Weights of a small GPT-style language model, trained from scratch on English Wikipedia.
Size: 16 layers, width 384, MLP 1536 tanh GELU, vocabulary 8192, 34.6M parameters.
Architecture: rotary positions, no biases in attention or MLP, untied embeddings.
Training: 647M tokens, 9871 steps.
MLP neurons of a small language model. Each row is named by its layer, matrix (down: output weights) and neuron, and shows model dimensions 128-255. Each number is 500 + 40 x the weight over its row's rms, rounded and kept within 0 to 999. Numbers have three digits each.
A block is one neuron, or neurons of one layer that tend to fire together. Before each block is what it responds to, as a language model described it from the Wikipedia text at the highest values.

Description: Indefinite article "a". The article "a" (or "A") opening a noun phrase mid-sentence, e.g. "as a sequence", "served as a crucial"; it also fires on word-initial "a"/"un"/"non" pieces (aware, unusual, non-) and occasionally "or".
L9.down60:488606464490539535510464500447553551600575452543529558492472512507524463536544443464414517433541490534460463507494442437464511522519523558480483466478491507480468504450564468521510501546521504452543526480542471480493486480533535553519545538516527426538444441469539480503419513522458491481574474539556544481473482475528491486585464474412539477487478570540519505530502444460434495416451
L9.down1091:404514515489463534463456521514428523486479448519510557513501470538523518525473531467518506517525538472484488437504508448458508495521571521511518410447541444502517575461476553502499570492452457499514469500519469457397573475448495469447546467429513522562489484544434576488498551544492502499522491526488548455527534548483520535546496482556492465566483575479403589502462444561429439534428

Description: Post-noun phrase modifiers. Word right after a noun phrase that opens a modifier of it, mostly relative that/which/who and of, such as tools that, government of, films such.
L4.down195:521465529488553497526471509512500497502454465496518521497515530478489497403528543465514502447506508501541464526480504537501439475461511537527502435474622446564501517486556463492501469524520520456549518487404509497517416563464545482501526458484484447478463533489549545539493556588530472483495517562496547451624562559508499550514545483411481458512443521467521494453514466498540485506500
L4.down280:490432534508515552452531528473468506516507573486494481533562505484510498476509527463523546455519521486502502497544486532417518463552573510508423595564483550450566473478467478548482446492434508468541452462526462440485514474519438521401505481560455482531542442548476465512484471492433570477503510510476565500462487464483563477496528576505530498523444542537552583494473477494545498455477
L4.down533:539486527496535514524593466471549472502559483466511564489577463549502468493429451523517568385506457533518531400489466497476463478601459491464474482550454534483499546501492512483469500496451540494506484546470530459519555497502511511528540415559588484503492497462479490502488504517470472441467520470500494499474509551434540526481476507506483512550476517512470445458511538557504516456486
L4.down554:504471473510491465433572521491533527433534541482583532446536581437567496397435453494517461493460414512502525479515495564512480503518553489588519509522499502535429479411521459510448511449527519529434411522450447470525457543551546477471507484481520507534486445593485555615557511545553529526543445463476553474482457489527505521537547528551513496485446450531469475520504503476559480482557
L4.down638:523478533496435495517541507463494432392543479474524539519493469485559476420507495470469502465523482494456448452520507488576478495522488460563449452496397480516501564479479471481449456530532474513472442559469512499509474509481539486558466435436508508491509411436546453569500591450469510525461508484437501489459536510431536470520506490598492491469453511480547481557514544441566552530567
L4.down806:473490476500426519516479548565520490508468418452500447512515624500506539523498432459464529524508480473493527484532561553476527429479512470429539485487525462509505444490519468525476485470491519545520573550508524488587520525470508457490514421464506563473459520471485541431472466558509539404576470500517537498527534497409470534474527473475550508451507499493406488450536515547523518545511
L4.down1146:494511518541490548467553508480436422462544504545497523536584437520545505526553508501495492461522566537487496431491574480447417459520543521554522531535498433564481561490477532453481452530478526420528495594442496487507499470460465513533513547507533448512574500466447483460465527515519518450519513491495504556493485444535516505521509414532471593525528446515599502448501522509526528447482
L4.down1424:498454500473578496505460519499550477483494456530491478582520521464498532506460472573492463440509487472501476500479486500565494566526450590509475512467446554496461509465498537449442528431475501558488511475543494509511458492492549520513519501541514471459488485443520501521510493532468438490462509517503509556477513482452542582504521488569494468477491514523433439519485471422521568483539

Description: Second piece after initial letter. Word-internal continuation pieces right after a one- or two-letter opening fragment, often M or m: Ph-D, m-ole-cular, m-ile, N-BA, LL.M-.
L6.down261:449492473485462540446533478568517450490522425490550503469473522399476559489489554507459540508534525470518528496433554561477493477529499523520497572505541466472485522523593557526432513507490451513490490468540410436475553509524521444441538526490541514494489499504537477566439446467470484549485541534408507530456466552480540523388483480538528475431529513566481485477441556491512461481498
L6.down734:494509430500465518512522461476539575430515568532604578460495430502485517546539523550493450456509505522504502503484472539477507540490446482477486487401450505525452497503468534530483556459569504536444515481484460490541559432495499536453431509569534575505529540516505502493476419478501452615472510591486430448504558538559512583496442514435481506478517470543479455479510540517529455505468
L6.down1293:442580485525557524407483450444495475536485484436544527484549525490470474502468522557445520507473474486474446595514561505467593546508494498456493507554477524478472527504529445559499465491483590457533566544516448558514477478530467474458594482448487476544521472561527484476571500527525524467475547559521533493523471588489475491493536464516506508547449472475555443447519513545494470518519
L6.down1387:507510489432461524423557412523446529464559515510452495492512501555450470572540441485474541443568524471489528587484615554523531491533544482518465453524553498491538457505503516444532456466460500442487477479512543563478458556470522521527468523549483457454527510536489442472515483449503508573528492495448473459503497477398514521514438475564453541540537488516512463434485470479501408470511

Description: List separator punctuation. Commas, semicolons and "and" right after an item in a list of names, e.g. "Chrysler, General Motors", "Moby, Beck, Badly Drawn Boy".
L4.down107:502508481471474504451521417506549476511506500524510395542532427518487520504470588535503562459511519504552459488467472447472542485523514513511541468452461471499468511422478544516530453536470483424515510409444536518554426455522523546466564506522493490483505535479473511484587550504518455533450502521431510527473448517494507472502493477499556489555492498531400508476557485548436516493482
L4.down632:573601491531494519440491526471506438451516488505489480480525512572515521463531437493543385431448527501466469504473529600507502490463463497442534504508491476517487531517502487512509556462488446449472434453481554491440519522525518473539509474516505476485503457507512423563483533484529473477572518544507484497557521457520521506506467525435438495481467443561526506568510503460473498500493
L4.down805:497487487507523500488499511534450528482496415526528524491540513519411531468508525510466461486559526495495527558480559527364551435474478499534460492541529477446443514464432465427517585503407515469523459494594424555547515537499491459528485523525467549528511507586489509466523458472528656395531436455438478502397557527559571510553503449542491498485492457452492467480498468491472582475487
L4.down989:425506487429483521508524503519525455527526485515542435534527471482517546458501517563514597469421516433507504413425502486455445551521469499447510491496489499476490531488552491400466438503473524497456413478551477498543437520542586488427485505529483485461584501557580533573547512449495543478506513477507480490522500544476543510583462435507542493526450521510533478453547477474582559546550
L4.down1224:479562484479480571475495498494459498504526488512535452510461426484448516488493441475525515499456495615580449500494511573469430538469448508386456468538500436475457598507445531509516488539484432415545431428484531500478517444472433508459396501552500528474481498479571507510508521504526626535457542513488530487513507515471488486521539502502496497540562509503455496478596468475457495502567
L4.down1392:463571497443476520425506505501491441483478507538524465535476516523443507546529443502506542504499522463563519479513440530446536496465563524468491555496493467421478459477433510463537448424573488502587455437506468569477524475465483475521479583573459512495465496493498440405501519488534607492471509567446498488498427508509513493482507507515469574527532493447515507418550515494473523526458
L4.down1409:449498541500493559527500548446578487508549532475481563483492580559503532495546516470484511432498446534484549548442473552514555486460513483441542477558429522545541466544512506467461562505498539489514527530533480454460589548519506464536455555543462591534439486533435507483518503488511505499489508478517564433455449500539470539501532474500462471543563569535404518530441523476490409565514
L4.down1488:471491481446473535511483524555449462499557487562449460496416478480548485542537468506521512497529449511515482512444432554549467492493539577514454507505397477488538557494428497461464456500493541510500470553490558478484523433550510461534513533565500511500460486514503454533502548420539560490465505467443528476483409521459542490587463524462493588492495484482460460475509365479499522474537

Description: Adjective-coordinating conjunctions. Mostly and, or, or a comma joining two stacked adjectives before a noun, as in strong and distinct, different, wintry, two or more; more weakly, word pieces and year digits.
L4.down229:507473509476471422473539532494509545478542508519519473531490560528489547491485549514478504424499397509509577496576478375488491516546496478553508528420585535527574478441535518485470511462484496483496520459491522516503504525463546512503577491471456495514502408546595518524413408479535500465527491478528471485441489510512465410516459479530535492361519486433389465504445497527547496566508
L4.down376:487578547472558529477514462527449524548463553460514422482600571535498538498431568498570561579494451454490426442470501539516469524534532467522485581497523462500483483463519468526547482479468552460462516462524552425449512535493563485487594452478460506553478496586474556515474496501531483443440462446507545429479515581476508517401488531523460497608480443503427509491466456533515500554502
L4.down506:482525473530512511504575591501485549523459485531555574490571518558564449563475499485555512539490521455436465533550500558538501491518502458512475566548492490437440506459478403569499551456531467506477461468572462492445525556457502531504480592452442466542511432497564427514571460535476562553475539444478522389497544504531439462487488529429566571522470498466416478510476530521512573486516
L4.down623:500475462419451487536564460551494489461448493523524504551458478559449501515509507447492527549448465492433514481561542518529509481503475457502388527549437502472540538539445442539507576555554441586431515459545488476527472460479540546578515500523407470604467553423490406430470480494464578529531516531529459392530452503473562564500474553398516478442519449492415472518501517525500568471534
L4.down636:452516442427527518477530480444450505503468488460499485529519511525504547569508486546529484530515466484483560498489492496474583513484471547503432502527513451489527556541475494545459483512493452397543503467539477456420543524399442632506541459515453554537438562442522511453469473487485567508455520442549492419446534502397616454556495528472540420550484544517455528420483500525465482547524
L4.down903:544503548465479466537548553504574497497489474562515531469503461589443443614550500474533471465527446479452497528499503441460520448469510539466537494417500506523499464525518481467531488534562495483493496517488463455488527488443513584517539538430477495462413442480528535562435461566526496519461503471561505418492464427475487527478448505407475551471470501435437404535459561452525479535466
L4.down929:480453496533545434607610507556511509522563523456510474518430544485492541520459426443502533587473545501476460441516577511525477542540466573492490470510545447548504459522527492477460505483465522457514447444473459510446495510572476548485530458448491553437540510530513447483531516567424538444520570391495488493510484429581481469466507588489482470508533584472525472508510453508502416500520
L4.down1065:510500506446579476435460490585547534530439421495507504496460476504461510488503492453526524531486503451557481522538518480545465536462529530514526494544502436453501467601473442493460608504547480475451572499524489472483544517526494489452573539572488539535468548455545502443509455481454558464472503522503526470484567477522546563491474530500556574501524486431516475537483520522567558534464

Description: Numbers inside table cells. Fires on the thousands-separator comma and other digits or separators inside numbers in wiki table cells, e.g. vote turnout 3,189, attendance 42,153, time 45:38.
L4.down282:517614435482466520506556508493586518483470537439439446502533466507504402471561474493473473485505475506513465508506513523440500438474460537484531501472494421519557489517514515426488495509477436571563496520435541469434499486502416468523515474492529511554480462478608475566496571551492494503497506492436502488465507446485478484584442571506553538534549529496371491506498547485500533490476
L4.down481:525530433521489480506495510473491498516476517490529441508506436499565476464531524500484425532487550464505504468497468521498550489499501497466492538490533558530483481504486405540501580490580447486512446509452553505515556550535469471466489506482466557475522446533537517482516579523557538468481568507458539574477526592520438492555463476508533527553434471490374498540432474494489458575423
L4.down657:505547518411415494543549407465534487471503530456529461456530555461456494551488550484525574455503480606575530525534426455547425554526463458527583474449505529434470491459512533475491508484420514478504549503457539524492489550572466437469434471513575465502487476524482401447533452461489491525495444499461461479467488481526542482551530469524485497529517544509366499459488558519529486568553
L4.down866:540516477553471526499535509482485470466466579512499476560555544455506408460509522531463488462488430561542507439471431471605586523515440449486522483526454495493541505522457497486494501539505448567418575470486559531491551469484530566475453488541398465517516496445489523493483527461505485570452533511464483474438417543517477505497446514534520488514500484493379478504535510450531558512463
L4.down1072:473456525518501489461519571457511514404518458531435446440460464530467527509470507488507466503547516404503516540473567518510471482551517432533528559468494478578470439465414495504510564440469497589546530429466426490464533496551470440533486475479544521542566475434530500461416458520523413450478463527447567469461529451531464491507511509521547501514494448531447521524527481557575500455532
L4.down1096:512420491584596502507550489491502510592535453461491456513492503577463457466515508491486470503463562529488511538476525505508451474557530510547483516539477437464565479580498512600527492505458518543507515466486495495485452500529469531478474481497543491495504507462484454511430493480519474459553509422461578588589576514496586464499554462429446481445506579551398483497450440540533500446528
L4.down1378:475383475531476486534518503549581456427518382453465568419464557513468485530499503458521511514503536588475490536535533526511529520491510485506607459517521528495428553611492475471455585497485465495523554494483429552525512529475521489500407488484505543522442490462487448477504510539532502547470496480469475459460484478530502565476536488525497554493473533492427451473522458423517524477508
L4.down1526:527410514427507540517559478517561461497436517527496439450432461500582459538490502546566480534481529570538546569522453526584512477506470494525510518481494480563534518467472518516553512487521489549473532474463473550573494525494594541499527574512500515431470465542530503467477486485465528525511430531431481560484435536434523555505518421485489494440534536543467504491562574557562502485507

Description: Mid-word subword fragments. Short subword pieces inside longer words or names, often a few letters after the start, e.g. unpr-ed-ictable, aerodyn-am-ic, Mac-L-averty.
L9.down173:426608471505489546559481476470486532557522479504517552503554477476424483487428591476413395570484527514491482468498435513445547490497513459537555452485482525559438500506520520547548508540564477545454538509490480525531533425521454508483460520503553470498532457438480532472566453467524464456515433497484462481469563514477421507422470456506544438505496481471295479513487483469373501454457
L9.down1489:379595527481478467475462450547518588529476525591518447484533495468457457489511543492438481501501480527502460454485530538468567518456504535537492529520471490563450489484519499509472499561519498518493480570435527491477549517487515515490494485525520512531544518385448540474449518499494472427493433536525558441506541506526475465446496551502443473526438520511333549533423499525372538496439

Description: Numbers and table cells. Mid-number digits such as birth years (19-5-9) or ISBN and census counts, plus empty cells and header words in wiki tables (Result, Feb).
L6.down799:523494522468462496503575526533525493541495517476506485504520468533577479468492576479435456456485540548457477587483490464552395521486485541439520437515500535491461527500551530562507573525454464529518517546455516525462508496473483487557486503513459464473494479555489553510520457435547499472527435457477561529523502465596544526479497503536445466519573514479371470528462499455483533460477
L6.down894:501568551458511506471590533517493520513551445531480472605474572569569516522558538483482511471483509493472597481505518516500457551523416457535466507487475432511494478569468479497479446508476510511426437522530550562511476492534541524498447458483576499489470505507522464515428509492454460520450528584485526482454504527467433526455483477474558532541518418488450541462512500531476517511471
L6.down921:564566515530509520417518500536492575512468511518546436440402582478529493479453518517485541528496510428462536460509459573486443563498577510506420611495570519491526473460462427470440502506461580431485551462523577587546452481502507511600445525490514494475512485568430508519497444491490528541522501618523458572530517525447547453498547459482504503513460542571429526499515505505496465565447
L6.down1460:491441512483525475557517482443534528513418485489579447500519549458505467531512530535494492657589499507535471513579534455449489548518500510480476512524513507501487547487538560500556513482551446440477527431556538476541403493478422471482539554436517517585450609523550511423535489475503510477573510543548532514475470479533501458465553549495442463507516571519562523477446456528493482434559

Description: Decimal points in table numbers. Decimal points and digits inside numbers in tables, mainly election result percentages like 1.11% and 0.28; also some list line breaks.
L9.down105:512543509462488435512543447514575547491524524529450522482481386546452563457485487523503510419522412509449515493573487483526436508504480498512512510530445499495510534497479530467420432528490506518528500520474534528500523436498558410463484546470500472474494499570565502478562556506490515507431500543486434523470445485516441538508431524579460532532528516537420547557445517454479521517547
L9.down1418:523567409480512570472484473506552500520522466533479424457566499513527486548480464500522535504431545471525468463511417503495525459466523496483458475489539519544437465477561531542524435458506541555450436509502513522507470498508521561491567518487519510531487476530472470428483559532500486550491539583490435437532567537473486493418535475455437534566575550501347555534442530501481503494513

Description: Mid-word fragments. Short word-piece tokens in the middle of a multi-piece word, often rare words or foreign names, e.g. equil-ib-rium, Ven-eg-as, com-mer-ce.
L6.down66:549428571493534479495502498469474453493487528560494505541518448540477567518469465529507553493521491497555480512501447547567426480478529502438524414498447496429507512433411500394536478533507497498449508472498498476554463530486501523529469526532460468455486515455508446446510470495469501564480496557495454503448510506493540589546519433537389468480496459522566460424521483406577486462507
L6.down428:486501539471421500502556488497520528409557501502535500486474536481470528544494536567495439552530489511476523599492528439541525512422522465482585502519539524505486523511508435443566498552471547505508489490545445510486442562487520505535392469487501454478471414550518499467481529521473584471483464516459517521523467501505475506579527490558490467538484516449407501543481487487470435567513
L6.down668:467546525543461453497443526473510451493509548505504487490562551458515478566459506515461482566474482576478456463433505480492540488468453511553484504493497503461508471477530526565427466500519597475549480552426521496538534419484471458493518385485495533409492519486446557465533491519467435449518509492489552520523466519446479444489484465496506506599565512465483569542538523454473446501447
L6.down868:524551469555546548505486469452428515546437538412540540443454505515506514484519493555426472515472514451538489454540488501547489530437525547535498483533481552526477521511446493423496431444516400525481499526540524497468509484497465496511507541511561494496536506473525509505491458449557463489566516518484504546493495448409430461506436549445441434472504532520394543510526451485520544446492

Description: Word-start fragment after break. Short opening word pieces (one or two letters) of a word split after a hyphen, open parenthesis, quote or prefix, e.g. scene-st(ealer), (f)ire, dis-ch(arge).
L4.down12:484510471523441471526536488474457568497519492493479433555503544481472560491509512527564504464542508481490482492455503496509493511432532529523472535504527517456487485509501422451448488560551520570559500551506454537465459520501526439444550407477520489470546561489413519544592552485545485512497524479492499504556532488506480518492440504522463473557511508464381463472513456568451538502497
L4.down119:491493538503501491488584454489493555444484553457586489542518543548516538517469503499508542523503572501467483503544485481419534479463563490474510501475529460532500484502501579486473527460437503461540588468587464457444474510479508483452421417459553465534495512557457469461554381458537487554520434539527499491454478499532524579477424509530505580498451485500518504523557450442456535469481
L4.down175:426524487594462501534521506483481524438493509533507502526488509519502511461491515488430501562466510488407560470519579507415584488485488500435510540439643533543524469531498523576520507506492494453505480496505542548367542512452528514514460494494497527585510480517490520486476517457625418462535538507545430507411485486562506475463496493473607508479481464475544569500494483550448517461482
L4.down596:532489546460478416487555507485466484472508533486514450491525475478577529487456478585471503417533452516545468508451408452553455503433504489523540437494481499550546574442466561532482470521512516503520547418418545474489514475533514555508485510490522435481482449525524551538481592474436481508456502433504517520467521507502528538510464460578443483456444508527659479540560509436499474433575
L4.down1109:440524524539522462465530460473477497478494522493522538545528560516506502455450566506460433489501518506459490467532584515499515487428492467492525577481572467564553537523563586526526520460490518425558544458520439512472498564480592509497487456491512517489441450498507490505531468531463495525499441510445549481452464495514493581546549587505529421488462459448541516517469545538495490509540
L4.down1120:520612514563410539503485415519498472452562484565503519493548473510516515454523502569523534582511521560478453429449488529471543544523492527531518467506537522486407435466481492552542463531458551485540519512501483530456522467519538508518448484514555546552443542505483521494495458461544495491474440483526432511423503502525505509443495474492503510576593502441370540484504485483434474492502
L4.down1175:483564511509443567454559509480561509480539527542487535492568474509502494558498433501515456487478503553478486549430533516461536460505457555492497509482495458511488526509453567473497567503453489543597561424440429469431496402537531459548491487475473566434505447515582470477558412484490486501487383554491439512488490514525487445573489525536549482533550517482395532541510542511472472501481
L4.down1515:518550492536506449532571540583463506438444404466442533483543506425503476545501530534567432541547514480554480557547540481488542495518497499544486474506475556480505433455473477511433509566541478520486523487495577538476508516438556502476484532421491538497447469527526444475495487455502502497512507448493445515500549583482433434530432479482526515506486471485444496494460454440523492516527

Description: Mid-name foreign pieces. Word pieces inside foreign personal names, especially the hyphen in Arabic al- names and the following syllable (al-Sharqiya, Al-Shaflut), plus Arabic or Chinese script characters.
L9.down949:469529549529553516433524469547541611560517534559550515487484469497566512475454481477524490470521494441504505495412529479506508459439475604482475467509520502541490454507574509425487496572488401525463452533422462464494523502512518466489561552473515522489479535568494464429539545511474444419525487541547538500501520472551428425437469485506532527494526503523296500479488545551491516435488
L9.down1303:433514483476513477483518470533462483538486548502463521534448502538516533493550468522515526487510483518467520498442526508541495510571539522424576570519564428412559414488489578505480507466549487508521553551423504548458596528504513537477483531487547453450619452508524515488523490535494456458509507505494449449520472476433508530496556506533454504581532501538466479538456508558430428497478

Description: Mid-word fragments in names. Short subword pieces, often single consonants like s, k, z, b, sitting inside proper names or rare words, as in Bur-k-ina, Gott-l-ieb, Gir-s-u, Ju-k-ebox.
L4.down157:448532584499480540578565492505499506483477480555431465454502530496525465493568467517476472514490495578534513479528544493442502521560496413449507495494510575573491475520521529505585418583512518471470463496451479458549567564542554474442479464513457473409521510519503467540402569461509477487498502508451468488517532491483460457512486537558401478514454561544500520484479527455536537480492
L4.down228:501509434492488527484492536580518566440493466421454556578532480516551520488496471491454486453482507477506474536537538500487477519495456504504500512462531489544478540487467461446416525550508476503501448509493539458413502482550440503496442469398427488478542485492554399493511617478431458570503463564469498494583508548405522521509499539439490516449405520514497516497454438421494515500496
L4.down247:502545574473413486480483535528405445464546458434513508516550490479499465443518498492552493480501527513466485484528541500504509448500512530535537473486438526499474455540484522547545463503477534474511489516502434510483568519566520461452474527429495565458539531601489502476518457541517502446489496549467498499515553524513506464570501501534490503592519476532526538512573441534559486543511
L4.down564:578451457418503563546351420438556492510504471481520500515483468537463472491557484540490491495525440547528614448490449540446483514541495528483501470490544522481542517463491505502525545476546498515485475471543537414511478522594462445512514512512570530475517578474530515495467517442542487462412476486416393564473439471459420496491490494480512535488496460578520445521520492540548508524471
L4.down637:448470582526479517500531455528511441456478528473473545528535568526463426420492470414513435544498502466430517520542545518533482423461491573507468516513521492526478565547522549540534512518500452412519562592465465517519546529486553485530460515461547542471496500573509461495468497534519489494502474495472510488457541449492503430493509523575469449466477425516501488529537463495595503474485
L4.down774:525336536427488559459536483540536573561430451467531479518477546424515460522500537549484475500549500571528613534540553495566458497569480487546436565437467532485513511484538539464456486589488493471496465503551502440530534501583449467512487471470517506564489463468520512468461509414479510497555491534503528536537447516529509472482446508574517561506526463459544515602423516465513543419575
L4.down1079:487526445548540528519468503538565550503540484608506465486542512534468446526574482466490569464460537523515489477501421453521484484473483390553540534358631469542548489519468513531536505517454532475498482552544441515534485534547507455520552500455484543477460443529512505500565488476494441442547524493468521405485523474471460556549487590458476503508510472483492457522468515479514533522532
L4.down1186:462436516492488579434430543484496587558541467477513456455440554468452469555541470505489408504530511451472527483522478496456549563505476461493503543518513489538463481461485463531510501533527518504431517599537510435467549450450524505504547564570505436486430554437533552497450451512518453460523519573445559448551547489469457518442450473461531527491510501488554535556451472551504499424452

Description: Coordinating connectors between modifiers. Connectors like and, commas, or, slashes and hyphens placed after a first modifier or item before a second coordinated one, as in primary and secondary, slow, sad.
L6.down140:485485519485533464457421454500528426537496440570551502511465474457521515490517480431508511518506538500446443476496492571577570398469445500446452473477563466501517476542503500496593553463510494458508467475444391448457500483492460522539476546577561484465495452533501516441537480494497520535435507543544515456474515421553530571463532461533436512456461551474441512532402505449497461519547
L6.down525:473504477527554505501439476557454499460472496525478513486536525538448475474513482481487449513511522590525525515537502478456475478467441478555514553528541514440518496541446502538548529472540586480457461451503446463493479502524467509482564582583438498517525462461511538536523518537555542450572543434548513441506609484549494514482530496494471510558462561544499481412462489550548457561491
L6.down667:507515536451549515450512486569481472503525501451532446504520505547517468487506519487506451512462518539504493472521492588471456537503476442507404507485525470531465491528481497553557590477515453455474559463523475448465467505512482519445519499480532479449521465544579527474490530529530529414459477488539471530553588441462568463559542417528484515476435489492517495511531484456463477505484
L6.down1178:485472479477520536522471461534478585524449469495470465480519452491540541465502543382563469497511540524586518442428525538564451567437505486483558488479512553548436545491501480571546488485439519490465492483460478447430522457520444524439458500529452499577498425474518567527485524488517489458493493485498464517449571448526505506516529526570451513541475510495444532410553469506484485422553

Description: Relative pronoun after noun. Mainly "which" (sometimes "that", "where") starting a relative clause right after a comma and a named noun, as in "the Dragon 2000, which featured".
L6.down257:462456540491567525484513471417493425484444483470501485494503443502531476512538507526552535518537454501572463446485518522532550497584522515498467468492509515437518496482521470502556533444469478543571512482506457498540460477488494386480498547485490431517505477507590525575515467526534504489501544503486471459465535449466502418535457569541475548511511468456593542499484498502513527469578
L6.down267:487441537514539491546442514589475537582521546512499505505515535562561471528500520515413512454422576485482522514477478544429530527551520475485494516514531535435529504506524526462477466524485545495513451512449488477529484464516482443480487491498418481481436446477541478485542568461416485498458533466494538472580510492526434459469502497524489534516488469486574560435463487549506540478525
L6.down411:515454461453462480466501558574509583454491430549478514514458500545464526527512448522538465547509467504479506506448537462520517508529494486451548472446564460534513441529542464534422529552498465519460514488519513488476557494475497503533476492509551541466497489457547471494593499450538439531543546455515520470480442533489444435483510565488519510489452569490549513535457520501414510489564
L6.down1037:499509502504491506551535547455420529488513449558553502509498455491517497503463502505475480458500513552460535479480529498449487422440490462535496538496584536497525448488526507439570522486458466531510521476466523503507484455517522520553572535494532421521524487541508497463476470534491464465554466560561484506500428437507511506529521497522498531529482458612630478502445537553475477500532

Description: Junctions after noun phrases. Commas, "and" or "to" right after a noun in lists or "used X to" clauses, plus second pieces of compound words (chuck st-eak, strip-s-earch, watch-d-og).
L6.down526:498508533570498559416557505468501432495494478419515523513463544505598515505514552489467503525459531448528492536547583574501490581536456520494472471527432486551453610435481474513470522488462560506513540482459462469523513490493490499522452437516543506460536551442502384502507426495531495488455472543521519512514540517524534434595507538472557538496526528497460522513558471526556505506497
L6.down1116:473446506436557465533486517578502521550526566523470581491490531476491451457461490456482523534527497511545506533552525495486452471524503454429480514538475419459519550531553550414481472574524591522542457476503449460486505520527490464524504420470474499496545602509503485510579560506450536519505518479545515443428388451479504536491503477493512496505459544464438484452487474447541469484527
L6.down1177:509472483496493443373479536417527444508473471512518472496462496496470428551522497514453526509523529481474558490577483536626514498527525488477508473497471510492560446437496492537485443542515521489499471572485551481499514437481426478477464539532565431447449504487564531433489547542438453469449488461432483529494498549493486570472501530456502487509479526565560463490470515463481522525525
L6.down1524:467511498499605449498529572487566476433500431451427495442464483509483496451498487525432475523540533513478452508533527528467447515518488483468497494521447431421511505439487493508486429529513502450541447566525561465559526457515514517521436501407480410415518468522579553463510485490518498513460538449496504497524491472442461560496556516433535481517541491559537504493466557438542469480486

Description: Arabic al- hyphen. Mainly the hyphen after al in Arabic names (al-Din, al-Sharaa); also mid-word name fragments (Eberly, Moyne) and line breaks after section headings.
L4.down35:533540493537494508486522507457497585485527476539540491487488499602530508424536535534495424480483528471553444478526600499537500545498452450480466535519492465517528505405569501485472587511492540478514395549471476521544519511539427478483476488489543548445484471545525489616512513476489512499515547461529456534523481439571577479558525539448410514462461521470549492527418555427530502499534
L4.down135:536410533527464506454528596526448518505487467516522474469430517560453445488447508484487432458524477466534505520526550450482553545528524460495420551468512489507487470485528502517421507571552495458450428514451532446452516472468519454472507426443498552521507385550583441558517577477512491512540566496511553482471556519455499451603537462473524498581442472509572547501501515466470447457521
L4.down231:477535508497531589486518519535489523441462492570508533559481585486421567498547563481531425549520462462526489463500513497503458438500461443438463464525516493454424535532537510554444523458446483498484457430499453531508506541449502501527582507512467515444554472489527438448570521557475521484530479503522640510435514526498502456490451506450580488540566559532500462458482506534576514409573
L4.down269:422526508528505594531483487546550554586514501512530500600497500476484529456489536550506459452461490471493531459466402484537512529524511532448498481422460565467510507499512583516493540516439463548485517479468511501489465482549578518506520438549509528488518498525494481421549486463479461462465551561519508495457469504506537508495592498441481600516517425541483495477473410458532455511461
L4.down377:490618416510488439508499485473538540473532493497497532505494468413516505465534526420492483505487536502485544442538534555470546495515484538470507533493586520518486474482514531569457507528481450478540486444445461502446529538486516473484543508505565476543418482507505516455511527532566477426484490496447499553423526468596479540494486524450542453508470486492406557505452526531464460517463
L4.down922:507534455505497563524553481479527493474493503492469462556469479536507471436525457426567499528505471527563498538421519463559458575507470506539477477498508538494461507534439585414493478469497457622511463522435505496506453510551428516521417541502504555512578523557503388499531554523449576561513498511475472511432386488562500476491450439567497484445545562565386501462433534504521505507551
L4.down1113:487461491503505434522506520499498461504475499411419518512419483490540480496486495397488462483490504471514490492561525481570492521490516481506517440481531520522516498467526457467486547473510456443481492464470504493509465518542490460518490519461491440503490440514511514524454539452535571509497556438597464485482530474429595486506456534495513463448485519574464483461463516528564479478566
L4.down1472:555474499462449479440447533524498462475488476473524458426453516453488493451424483559554564475487561472443515513497478472502516504449479552537494458497490485515407569445491412515467482537487567466543532522476512509477513455566558459500505461480525565492529524548466516501543489457492574547460472477465500535555525503500544432582529472582413486463506481480470470548539512510441472461515